config = dict(
    head_dim=96,
    norm='layernorm',
    qk_norm=False,
    warmup_steps=243,
    final_lr_fraction=0.02,
    batch_tokens=65536,
)
MLP neurons of a small language model. Each row is named by its layer, matrix (up: input weights) and neuron, and shows model dimensions 128-223. Each number is 128 + 32 x the weight over its row's rms, rounded and kept within 0 to 255. Numbers have three digits each.
Before each neuron's rows, "fires on" lists the tokens most often at its 100 highest values on Wikipedia text that the model never trained on.

fires on: " for", " of", " on", " and", " from"
L5.up1322:109138189100164117169141151109137080125169132092148104170164135154144127138109100128137069094087170051129069128187069134169175195173149111147118146117114150098161108172130100181099110111143149139087157140130142172202088085146155119148124130148144172103125140118138112110109102147129089157

fires on: "C", "A", "equ", "il", "n"
L2.up361:095132067106121088125142131088099111132063067123176117186146084143092102104175136105128082128071157134124124149110139084049055100109138146106139138157129143105204192135112179194131181140098136149111149131124097131165119088150104133071130130179118122117114177139150108124191129129176160111

fires on: " \"", "\n", "“", ",", "ring", "The"
L5.up60:096179144127135099108144123071147152094153099084071096149152105191118092137145183110113117124146171079067135121114137095126124101062120136135129185121112114120153077102143190124062091147130186137150163127119156177138145113124138109145135112180098098129138153177178153116176106174161140181

fires on: " Year", " River", " Ma", " Be", " mi", "pen"
L2.up1476:145117115154153125161116084198140116125094164117186127112093040120097126140193167128083105148169143095086091129111113086078054131129165109171109149121101081130173150202129178145148140180154153093178090107089179154118144152081102113094124131134131149173098130183094114112159098155151200096

fires on: "le", "d", "re", "ch", "on"
L5.up1298:111109074083142090139121133128059149086082134132121044158180072154203134136170238094120128108127159125085099165087168118124120113126145101157178107096129087167100097142123113157082129157125127161151103156154171103149110128104147145102166173161193068107165094140127200117185128095134223116

fires on: "ers", " people", " program", "es", " who"
L2.up1530:131189117047136094138144045113123193101101108081068124110171088112114140162137145153117128082089176111147124123143148143111116114128132178092128100135114101109111125145098142111117157156076088105188163118090105155137114175134116103088141159138119124089096145146149112122131094198131080127

fires on: "ed", "er", "im", "s", "ho", "man"
L5.up1222:095160144115159079131101115073156140096102113138072112067171134125120071128092087124187120147124145139135113139163126117129186185120134212119131070108223046167148151131083145115123186170167120152080151121111100220152144062143146096104112151129194112131157158082101144133130160146139133128

fires on: "re", " more", "f"
L6.up561:093145175119118135099168101136106080103171134105119114139122110135096124162128128186096140148134127139131188095080137099167115150152150102081159153144168113076111148183136176164133124184098084107093100147147093094143133137127160152139174137153100205123161142108110081101109125094089119142

fires on: "\n", " ", ".", " |"
L6.up1054:101155107094143155115172099102150133094164137090111138140146088108066116116139169115152115178145111127077152078157112136107165151105143141109144149114118103096121132104094147116100153136124081124078085117102153117161093115100081127092139121137130160096142147131121147109145165152129191108

fires on: "ough", "od", "=", " but", "if", "ir"
L2.up1329:113123116182151121193156141110156155134135128095086140178117166125146155169109110152158080128182118134138105058166127102153132151118130151095113178117145207227104128168097108143140200192157189143147141123195090116134106089112089137157134158137129171081121152090131146148128112103189067143

fires on: "al", "ro", "ci", "n", "1", "t"
L6.up1477:076136084168158135173101088135173136112109121159135124100189158057107123108137150123115132139095157101087099113147178050127121091138142153080158104113155117155127115185062171124110123214131132144189082121073165165113123107146109124075157093149123139128086125176147064049191105161152082118

fires on: ")", " |", ";", ",", "),", ":"
L2.up104:126165122134123117111131130134112149163125103165116120105117140194226171105160170158107168142155120136043155126127150150156133106143130105095143144131136116127183106105120106135050189220131139127134205111140182093164099130130150139077134148157162145142064124118148149130153148165166067153

fires on: " and", " for", " of", " a", "s"
L8.up774:140112115096115096125134155174171176128149114123099137123111167125170116097110133138115116147146129103095111065171156114183171111122178106117150091074107154155120129132171137129112119042100132066113121106140129096173088146085081076156150180140103228125067150125141115078126171127097193164

fires on: ".", "\n", " The"
L5.up313:129163175131129080116180117065122164081068084087083094118154125167133098126153172146127147104092117129121119111094106110125133100081137156121109178131117135118130081131154206117091128126147154182167119144115141174155168182108165105139140116121097154072118140187129165075174104182160102185

fires on: "as", "fe", "mi", "ver", " U"
L8.up600:119164112051112118107153077102167179113165087113075091109093155118226091138084039124141115174139069084111112168033134133135123124195093140128162127135108142182118097145150201145130153171116119091077163136132124139177118160122062136120128158138146185120082169115119110063119143144155093098

fires on: "\n", " of", " 19", "==", "tic", " =="
L5.up1442:189169075106189119185128107104097116039089190140128137113194140134137153114081167113122155104131117151120089138115094134137099143150134149118164174114165146150089101157098159149146086138091162127153111130138143154145084101149170117133128140185145098099111091153136113147116069159200062143

fires on: " (", " |", ",", " from"
L2.up1171:181153137143193082147150149148119110107158139100135140109083121174124096120129173156190160117170130139148090129152136160159138097162134129115125153135099126132168084120122135134053105131107104136120186095153116150138078105089134074092164105139170149166151135133164158108167178147119040158

fires on: "s", "ed", "en", "el", "ine", "board"
L6.up967:125157182093197130124206109085131117077115128048106110146203162131118103081138112152162123173159150140120086133120129135094119121111094107140151121147173078171146109128100140073131091183121173149074125141170083160143136036105144086170139134127178114095150133134086096145173144094161087193

fires on: "ic", "ric", "ide", "oc", "tic", "-"
L2.up36:120115160096121138140130151136155154127168162145122030121090103143075126139107138106106124175152134114104089177136135141115088142096151137116236130120159164133147131211133126146103092167105127093138181123150143125144146098096125089120167094163086190160049139117103196129130098150128147115

fires on: " |", "|"
L2.up865:138129130136179156107146147142127139106136141074136121129118149134140069131156104198223159147158108109090023118217101115118127143142143079097180173117086107144150124167142107139130106087112112124114173118137090190130121165109151140069166161090152140124100171114125125077144166132164077164

fires on: " ", " the", "\n", "ian"
L5.up621:125226171124165122139179121048142170096141068082090137100141113186129112120193154136131113114090160121114136114157136086125174125043131132111135159125131108113119073148168153135104153129123121144184159167091135125165123140084150130141152149139120126132140134152139119057169133157139121175

fires on: "y", "g", "der", "ce", "ter", "k"
L5.up262:129161105117119185141129005132125196125173138097124081116107121233108159124081136128149157188123125114103111153136130161138149099130059116104176128115149103115100086110176141175127163114146108119157141156158033174108134124103141136108146113145143085173122150168175155140136116134131249161

fires on: " (", "s", "ri", "is", "am", "m"
L5.up615:137143149188152124095150106129123166117098145093151080120153049139086047099155137090124208125122141073104093088122135142144117110130128119126181096112160110124105154169167132121131121145088163141123116090076102156084123142107130099122160083109136124166142106109137088100180095140137100111

fires on: "d", ",", "ter", "n", "b", ";"
L2.up302:079102135116112118149168135110125124111178121179140103183183133089188099121164157151119195207129129177116110106142161125195063124190127095111177117141143110143148083162143098131122140162162128100108136116130118079161080123072128155142145194182146138183125124093166113104185194070088140144

fires on: ")", ".", " |", ";", " ="
L2.up1126:139159107109122103116155153089128144099131102086148094108131109201131089090142149208163132125157120118098128139117137127155124108115129091078102124120188115130136084127111132123074122149090143159108176118130089137165098130094154100086141094122153128169138150154128165091214119129189115105

fires on: "1", "9", "3", "6", "7"
L2.up240:157211141152103119178112068147136170116107163161146100162117113147139111126169109125095200172135129062108126141143135126048151114076135140134147176116158153100127073198142154154105146105082156112159071108136155111133138104134125126096184089112109139138053120175174082068164120074111112090

fires on: "ho", " Ch", "d", "ha", "er", "D"
L6.up408:131116149175136097088115098140130133100118148124139121146176095120159128131125173102135172081166139097094106126147106126114145176128116126161138095080119131134090077167140155189111144140063088108143118130141088157129071089047148145185117132193141155145146112141153142133134141106179160150

fires on: "y", "ver", "k", "e", "en"
L6.up818:129173088087155144142198135125117152147102162122142150099084133233098112087113135121175122153096117127086172123095118100086136098136134108067123119110157106094116144109099180129103118128073166137123211163166126231185100071100106125146138123168147088133128133159126173169173149096153150157

fires on: "ist", "r", "n", "o", "d", "s"
L6.up1122:139133119076141134140156132101145100127164073138139127161188086180123045104127114176138126152177207141066072105136129119142082104113110139101193129088068168120161087139131117143077177105147183105163126114100152092173094087134144130118093182167123143166104115100090157108127155089092145131

fires on: " D", " I"
L2.up925:153167132066145122172115113110091116126140099102101141155187063190166094138167191156133146104144136095142104136094131109096108098136166098181149176133144091093154155132080094177120099088134136198105101149162195124160106083115192161125147091106097134198092097121047148097104141103073145155

fires on: ",", " |", " (", " (19"
L5.up817:143107138163115090161122128165137107102081130033173123198099138093109146137099157105153128169167171116041050109123173097123167105112140189077125156125137177131155044142112137166102103097110150118082169149143132088156089111107140145095141133141090202135040122136084190143135149120104159126

fires on: "ar", "ter", "ction", "ver", "duc", "ment"
L5.up1457:121148111087156110113241061169165139126096187139093154090088173122080095183155162152164155100097096159121132111123044133121133174130127162101152143140212142133104176130114149131139111146097081109133113131091110213144156177100067128112129143157069153188210144093134115122138102131125149130

fires on: "ction", "ar", "age", "ion", "ue", "ency"
L2.up399:124138089090119144145138059126145191124106120111091139134141112144130134178154187117191188174143131137098138103155105105113126119093174175081135155140178178119234158138146129113163098110142138089168117123141062186144155152095170143087127161108073140156140187075067120124162142117091113133

fires on: " to", " between", ".", " about"
L2.up616:173124117102112144132164126083198167099097119121078145162104073084171081138140150188128141099204133164136118144117097153129163104089097137113121166145118146145161121056116135182052121139138164133088148113125198118182108166112165096122125140117164167154095145133105158081149177129163092139

fires on: "==", " ==", "===", "t", " at", " in"
L5.up919:151159156105158039166132131146122168145085135144086085122149143088156159119136114118122118111099135109123080142102059105111136122112148134045096102125110138178109073113142176147104175181125143139075155152187152176199052128138132133119156156144138166096097113134160185094142166161152090165

fires on: " Se", " Be", " Ju"
L2.up1230:152148077197105160140148067095112169118102146113160128098137056158161089147174180104130144144109146090077050114099142131111045074106117127129103163127128106104175142115136141196154122159151156103135116116127130141135124094075117119119115143140177167141089117134075164134144114159115179124

fires on: "an", "the", " other", " Democratic", "ult", " hold"
L2.up1507:152136189125126111169191116116126131109158169070078068164105086147170082107147188120144099104166163112160091117155045205132140132113143130162135153111098162123113160127172110127145131134169198098140083079107097140140156146045141136133105088097155143073083157149195199111122143121160123197

fires on: " |"
L2.up324:099147131131114157096126154077162165073138128119124163100112156190150132138151117194127127108141075153040134124138051109114123104125146093129130084132103128128121039122087122152051149150116102122151106100138105108158068113115090064082163089148113128088111115114175129117145140128172102172

fires on: "s", "or", "ri", " or", "–"
L8.up1476:136180070161131102065151074100089141130084141136097091094150096109128066136151120147136138106092133110123133106105130156137075097104132145094143122154188128105067146175131141133128103126110098138172090128082126135104099089081222081168149187179179156152118184140120099124148096105097073136

fires on: " I", " /", " |", " T", "I", "'"
L2.up277:078144105103101086132132125079127174052186145131139150120157081163141104134127181216126178133173116099083104107147090114123107119136147088157166156115143137201138085131143142146086110083128133116115138138122158164224078090083160066112181073129144168132081130086115110069153139137154100126

fires on: "ce", "le", "ic", "re", "me", "ch"
L8.up885:111143181122129102090125104144066150150181150160118129139126154169163170119097185121142085135078183135136118200100092103125131104148158130121160111133151055111123119119122147174105129173146142129195164138165119104202090084080153152123149152149122121130170116079117164139212123160126145164

fires on: " |", "e", " South", " ", " Go", "present"
L5.up629:086104121148061143096139133115138126112076110098171138119105149111141084135145130180203092101070117154151137159101095124170196091134141115154152183089117058102152098161140121189108121144136120133088101094128109191174138170144053076104171135140088083070178180149103167146226147102101143191

fires on: "it", "s", "be", "as", "es", "e"
L8.up1228:114174178124175153117109094153130107194092140123156081096111080093096138155144099109078097100107152090092082104050145091103135132130131150098176047149076138125153095107056123107097149144161088073177131097107132151101171104082130157132128080137132154136114141158147098075135157150110120119

fires on: " |", " Team", "|", "ric", "et", " Club"
L2.up859:117129130074135083110148149108134117104172192084124125129129110148116090087144202137230177156196128145085086140129105089130181155100181158144146138110201158217153145149122170110152093120111118111097160145153129152125109099089119166076146079108123149191157149080067142091162150129103170137

fires on: "it", "-", "ar", "s", "vel", "l"
L8.up483:103124154153137088115178121098230153153161161096171080138117156134159111116105072127156152130180139078081122094193090132137117138136113155139104137117107163123129086143122176073162119174093139082096153092111155117194132093058139114090174094156095147133064097113130120075168137121145087153

fires on: "th", "am", "and", "m", "d", "ja"
L5.up544:114155166122111111117136085154136132117122136049106081161134101129087148062155141174136132127111123132134053115126154176136116123146112130110191127110123105152145085169115157141073120194107160038114110091080099140121143104097140150119199172112050113114137115104141113088148175046128074152

fires on: "ate", "al", "ol", "ay", "te", "y"
L2.up1107:056147105131102130174174096143195149123056109088180118124111145126024110147175131128148094093134146109167140116112114090175109129095121115138132092118136138131169131140179174168158175166137126126163059143133083181141134115132132114087128179102084119120192136141084100169147126106172123145

fires on: "S", "L", "M", "P", "V"
L2.up1137:164146123120109145134136092137155115125049193122093163103172171157144153139135133127121113153139137071127155187140178134144114155094133091150129079143165095149111156088088153143086152196082167158136110133160081140103115189109127107122095068154116124163143126153153117124153149118116123116

fires on: "-", "|", "s"
L8.up1522:143151093129122153095109135139134172120152125105117082128078099119156101108184123138089113103125139156103139138066132138161142173125204113120155099108106167138099144157131165137104122119069096060161132084130134146126124131146106093138220173122145203094129121125133155074144098073148074160

fires on: "th", "d", "un", "ter", "en", " South"
L8.up1400:129134175106086128084128107076165158093119192176129116135141122123189098151124148093106135117136183107117134151166127175120132121119104103111191060094104141166198097109106106142104137118148112145091152095129183244121109084136083088145107169123080122108135067103114154192100119090177085143

fires on: "r", "or", "d", "er", "ü", "h"
L5.up963:121104121111080120094116092079117196078122116100144056178160088110220096129118160155134164167179135072141114158106144141122114130158205131162145098117153153132129056161100121185134094131086154103131115156127125174106108150093143087148141130164140129108134156168127156141108149117141131195

fires on: " |", "s", "ing", " ", "\n"
L5.up137:016175155086120106139162142105129151143142133065125093126097115129106146116163148119135129160155156145115145085145063093099208138082107155059140091119068078187165091142100144133082166062125109139090084148115152172156063127141131112075139150131140212122162156132178161162120170138143117145

fires on: "i", "d", "ed", "f"
L5.up1240:182184132143093156104152101144172125153108156189075144148141154113172145110090162176170130076117185112129070140133146065126154105111146152127130135118150175149144070140138116199091074109097155153142125143159160120162099108126140151130150130147069173107112197076138142086104116076103090096

fires on: "c", "il", "iv", "com", "f"
L6.up843:136161125098186114088121137095073110096130123039140084110140114137128090155190127130080111118102136137117128103083085100052086130174169116126164174117175107111126156211148128124102134150140085097098129067154076112140118152131138163081164121191088127108131165145099134145152169110117126066

fires on: " and", " of", "hen", "rom", " to"
L8.up170:167176192120123091198172187153127164127173109069134070200134138073087137149107089134129157093076132090102147095167096152172183136118119114125105151077151139159133118142060188159112154179105152131121168109076152158210060112104133126159132165200123146076117149143227110109150126118149139139

fires on: "e", "st", "y", "s", "it", "c"
L6.up1308:123176128163155126113195124122195160117140154088152128142134114125130081095141078129198159130138152103100112099141120133127102142097081181119151117136105143177151033113123124135141184158105084161119159085167167145121120124052141074129170131146119135135101119095150106108113108133155090199

fires on: "th", "low", "the", "le", "qua", "old"
L5.up1277:173189154113172080093184142150094090078108127116159080147143120141113106049125121121133164084178105154129134127145101150035074104128142090138135124093117091132179127147114106137103211147107128062139102062127109165169164139122184104142160156106139097179145150149144167144088171174111118188

fires on: "t", "e", "st", "i", "y"
L5.up1454:117126157169179126218131109082096187087095162176034122147189107103145102105173082122185077147166146099104083153108153100129102092042126125132122159170152139197123102097141103101141109148130180186169188142192100177136103089021118115153155153100127139155116183104117138104135101115177133201

fires on: "en", "t", "is"
L6.up1336:140193164092168107162116168073193153108049121187074158103173133131150123103129084104204143145140153121099080165101137130110155083133081114061152109083083100162158101086129106157088099121148126136128112126149111201180096120174101063107136189118065092131117096098109130100145156155180123145

fires on: "1", "6", "5", "2", "0", "9"
L2.up420:109160178151144144126099084167128090114130200123104126133114136117097130117147120119105189121091091041048143143158105171135169157080124107109150104121145130131156098142114201105125125123040092081147088096113153169158112136110102123099161120166116135130094141146180075076157106176097126066

fires on: "fe", "ver", "n", "al", "y", "v"
L6.up1207:076147123185122145146102091146123186126137081159152173094123146132043098124137106168123154151085063149099158120142125065078130113147184114119166077110084126152093129176132121167134169122045134177157109074105157142144128119127151134096160073151144150149099144127187099113143162111120136094

fires on: "s", " people", "men", "ers", "ies", " club"
L6.up960:156125098114188108131160088106114150095111163165124082112189073171172124114142130160125131078089149105125143098131117157093105148126212199143193132142125119185104182156068171099146146199119119124187099079119092128121163133122136075095099052134155161093080137134142066131146161174190113137

fires on: " |", " 0"
L2.up125:111140133139080164113140157090127170075123115096133141101121114192174108157126158184176138127155096110056086139161153174161136092113129074087154143163157116109135045103127096151057160156163167154157159099133143135194115108053104083104162104142142131120070144119135122060126105127150106125

fires on: "-", " (", "6", "9"
L2.up136:113203111081119156148118122076127173072157125131110111153097122169128159092154140147110137123119134075032159108185088104132163143017154106173154139151172134141109166114146192130088095140080103121148084087118112185158089126097129079103122101188072137123112112157161125105169130167065170094

fires on: "li", "ri", "th", "do", "o", "ti"
L6.up69:133151165131136141114107078098090154177121149122138156089154155158088123125111099181098176114132135161133098166149121085118155105125157117126132148112085099131102118134106156142064126115084143149103137110063131149100123134119159082058125081130168110203070175114164117105116162083157129156

fires on: ",", "'", " and", " |", " ="
L5.up184:158122174113206095199115142123127093104092138100120139142166155111094172101153179112131148099158147136118145106178112112136120121117127192070136168108070130139145037130130093135084149112121132096096199110160121138177099120129136133099128117099135169146087118154104192148120173172123088192

fires on: "n", "th", " to", "y", "ce", "ing"
L5.up787:029143108066139128133111086120151137090114119140099122115055119170144115081120109124149161198154131098116128134162123156101118113077129105117168122090128110142131145129130125154087126142181136110198094134108122185140131133125174127118153181130169074206102119129162177130093174094126180144

fires on: " |", " ", " as"
L2.up1496:129116151124171108113154145113138126136145140081139146096120150110114096088168070168177067165108069105114052138202134058163108156104137109100168165129099185156110115201146126151126129148167085119079188127097063105165087208086128136118185103081111176191119213104143154128172170061119103179

fires on: " |", ")", "v", " —", "l", "gi"
L2.up739:065120155163090147154126134125145200161083112111079128117114089148176099168138124137141091158112101137092122112120123095126165121130201097101106114128192088139154112083125146152148168079116109152136149138151111147160101162097126167127138130147168144165122185118050105108158122096100183081

fires on: "d", "th", "ch", "re", "f", "c"
L6.up945:077170113077110149112159122096120185151157156046114058173121105138136111044124130157107186104112156119141072126099165135155160126154120100143161115112152078141124112151185146158163101115098138167083160141089104071141127138167120106151132134173132131182099113191095159065160142040140135169

fires on: "'", " a", "I", "A", " I", " A"
L2.up365:138179130080150110151134134113118145072127119097117148135119020137092122102126208191165198153133151042156112136138081076131069079078140143163123176155098100171160151137155109101123115082137114100092104165123138210174101127128132099130122134152182133174119087139115131067135142223156111142

fires on: "W", "ed", "S", "mit", " ", "d"
L6.up922:133131149139113194193176139143160160143141111111149115145170081135166111137086188156139140159108171087070081113165114071161142116081113098128167102116119117114146091122128131160097112150103139118153122120138119093127062086096153142130145144159093142127131099109123133145157141054060154094

fires on: " h", "sh", "x", "h", "ft", "t"
L5.up1281:111088103150123149085105096093170138102066147131119109184175173107098150063111123110157115099121153159093151135179104124097167216067185117094183077125112180131083125164066143104118115087065143151155140099104170152137099114109087115055141126126067150126124184134216150125136098116106107111

fires on: "'", "an", "e"
L8.up603:105182056134159087124121128124090110095119207174087067121177108141137164112122083113140104182161123160094128109113161164094197119109122158121152097109122135183110125142103138132132120091152131149160138103148195088118137106107152124146211091112106137106065132110147090128130105167174103144

fires on: "==", "ag", " 19", "g"
L2.up783:177158118086132138150149166089109162094138137112089085134133071137117078128125128161089152095185111165120096138114134171164098131147127166070134190099174111156077159103106141179074097121117120136142161159106135137126075127128146088134125104183176100160092086127096133114137178048178106102

fires on: "y", " of", "t", "et", "ing"
L6.up126:111203139138179101200153145095134173148164149153153062139117102130124135088126140153245151127127166126104154123167126091114154089112127123058119084077106122176142092115131152148120148102127200156130092135131073155163141108121092139117151188130122129118117105135103115114174179142174163187

fires on: ",", " 18", " 19", " (", ":", " of"
L2.up1411:131127138135135092113141132137143145124131182119144142107110154165176132123178142188110184139189089174115121110164133144125142123127122088111135097088113164155151091142122122092082157180120151088175165079130136111129113107062158116129151130132112134098077118097208076151155150145139095130

fires on: "===", "==", "\n", "====", " ==", "'"
L8.up138:140160121112178108133209122098097105102127176144145102088161140166122098095128127142164150109130114159088081125141054134150044102120140194138155157062118112143091158114038145120118128152139108129149151158142122134119091065159121123094109152091191059158166083155133108111185209132176055125

fires on: " |", "|"
L2.up143:084129158145182105117151151087109132122179196083147096127120092107142120138120186186194146151176078129083079128165081081153166144124160082140155103145096170219196151137129197159160095102122058119119173151151154130143109142124123127112132137095098148161151110056127154113140137100157161169

fires on: "M", "S", "al", "N"
L6.up823:116106140125117156163111117128129120117088115084108117140103127187139121125100198094124061146102116069137122149105136143133102127107161108131128146089165137145102160120133138172106139121128181222099115120070166140123115176096135094125125047151043132128141123158209145168146136147156184144

fires on: " La", "al", "se", "y", "ple", "ology"
L6.up997:154131172172123160131178144143119168081170142169140112113144148118131111094137096139137149159142095074103147121132123076202129081083112078136134104125136141218080111132130093143114102153105132083107104095165175111147124139090191155115095093123135134086145126124199151159165186179170155164

fires on: "es", "men", "ies", "ers", "as", "les"
L2.up116:126146137145110113103103040138102135140165109110139082067127070118119152125202143141089108147139100121123140104143127083141117138112148109138143089091100066120179079093036179094101139188121135087173149098153118129132145112156151125094133154121158164124133113180162137139180114118141126135

fires on: "er", " I", " by", "ty"
L2.up823:165140089122149112160143113146098106124089096119124156095186072139122136164124182162135157153144170139146161138068140083122110104112141174169133120120165121177092166107085131141128132105098106141098148075140168161140106138160125109114122112191108136179155118171116165152145179124088145192

fires on: "o", "re", "a", "as", "an"
L5.up1163:098125129150162176152160087151064148117180119111105112103104058190122107168176098166123144198186136103145151101177095127136145089137126122135149162139160110115092125160117147069157126178135069123144081067080096133127127142089160130084152114168096132171055151103138069103135173102076118157

fires on: "ing", "ed", "le", "e", "th"
L5.up240:166174125068159183126222122105130127082134134099096124117158106168058051120106124182126112136182148105111121121084102131142066158061098142141098144111104100154190132103139125087161140166136120089068158093113122160165117144161153048144115131144170089146125150189161148154118171164160115171

fires on: "t", "h", "ar", "an", "gh", "ot"
L6.up1424:113117113162105175155195132114159154115100118061132165122127170097067102102075128172112100072081068134158081079162097111158168165147147170109157099132134128179097123102119164083095167069106099136128160101063140146111090147117158124090185139132088142195162152109198119099116125109131117130

fires on: "s", "ri", "em", "or", "ol", "al"
L5.up454:116085112115083110062197153111123132151072141146136099167149168095074073180166152135153107095121194100114117091126138100113137152117120167125189090129149148162157171130086185160127186132124079126150077115124095120118134140101109111088154091222114172135137181122091067170148100167199140155

fires on: "9", "lan", "tri", "8", "6", " tri"
L2.up1271:123189164129123157153108072124124194118110194135073066137160121137144117113185109121159155122130115095073126149119122182113087109111143125156179127098183138111107119115092176127115088103088078086200144106106087128118164147126139150120107116098075202168080154166140136035144132148105137092

fires on: "\n", "After", "le", "rom", " kill", "t"
L5.up424:166186166112142059202190081121124149097153112086093090132156122168094081084117156122150127152143151091149146131116036125152154136056142183131094129138160126127106116083166193137156159133115149150126179115154159159099136162115149103145109173124157128097154103178178175108164081201190093164

fires on: ")", ";"
L8.up775:123156135101088117172182158075081179152107098138131099124123066091181156157163169131131157133116144118072126105115169068155116158151124140131116142131157116207132053133178133126135056110131136120132117122202082157133045142120145135103135141131121154182143186135081141119158168067100163070

fires on: ".", "The", " The", " \"", " the", " ("
L5.up183:101163178145146112134175145108129115101130070106075108122139170158133106138122181121151124104112095091127159122112072078155129109091147170112100127183119113153105045095155145117057139148145207174114140175154135156120092151124138107142118126149160137092122124161157153103185111144190089189

fires on: " |", " No", ".", "le", " Team", " Year"
L2.up1280:100160136104114179153138151129152094092196189088084158147124117097086104157144152149145147195180067141096028135110137129099115182102173105160183154107163176136140126137100173104121070142151156111107122159153165145126109117130135128120123098164134178186094154089152161138133149132099177150

fires on: ".", ","
L2.up787:149151108110197128142128121117152158061071114104122161150099112139132099121138149196130169122161119094126104144118126095147157117123114143143118159118136143120177082098107143130080109134109136147082133112172137204176095128096192095125160096169168154118123140135132191103182142160138115142

fires on: "e", " it", "s", "y", "u"
L5.up935:132167126150133168132177024096125150101082106134066131124128095114113113173180093148146075121151180086135116158138161158027102133117078179123156087130144127210167089110117112160107156088147114152175161101157118158166152134052109092130110141179145165139078149107104122077151131081137127166

fires on: "f", "d", "-", "lo", "tern", "C"
L6.up182:080130145089159077138127143042105183162134168080151107108112169201165122126108150147153159102140151112107138174108141080123132128157107121118178123120200066136083064157154183121138120170066170112111150106114085192100088127111135078097139063146108096137068141207193107114122114098153116095

fires on: "|", " |", "=="
L2.up1396:084126125097162121130154187093147143066143140135137041101159080171098065178113170138156103114226161132092062118113062088155101144157132108131135143133168096196146160118163154127125126134099120098092110134142155154142072149145098117054121124119174125167091130153157160121164172114151138172

fires on: " B", " P", " H"
L6.up1029:094104156077091155139173082127138116150147101156128130119112085086061084181091143153219145169141150065137128162108098128117108146121130124077173118119101091191114113087150133140090146093132124174121187157116088193172055147131155122095153103177082124134156130121108115111124105120162200187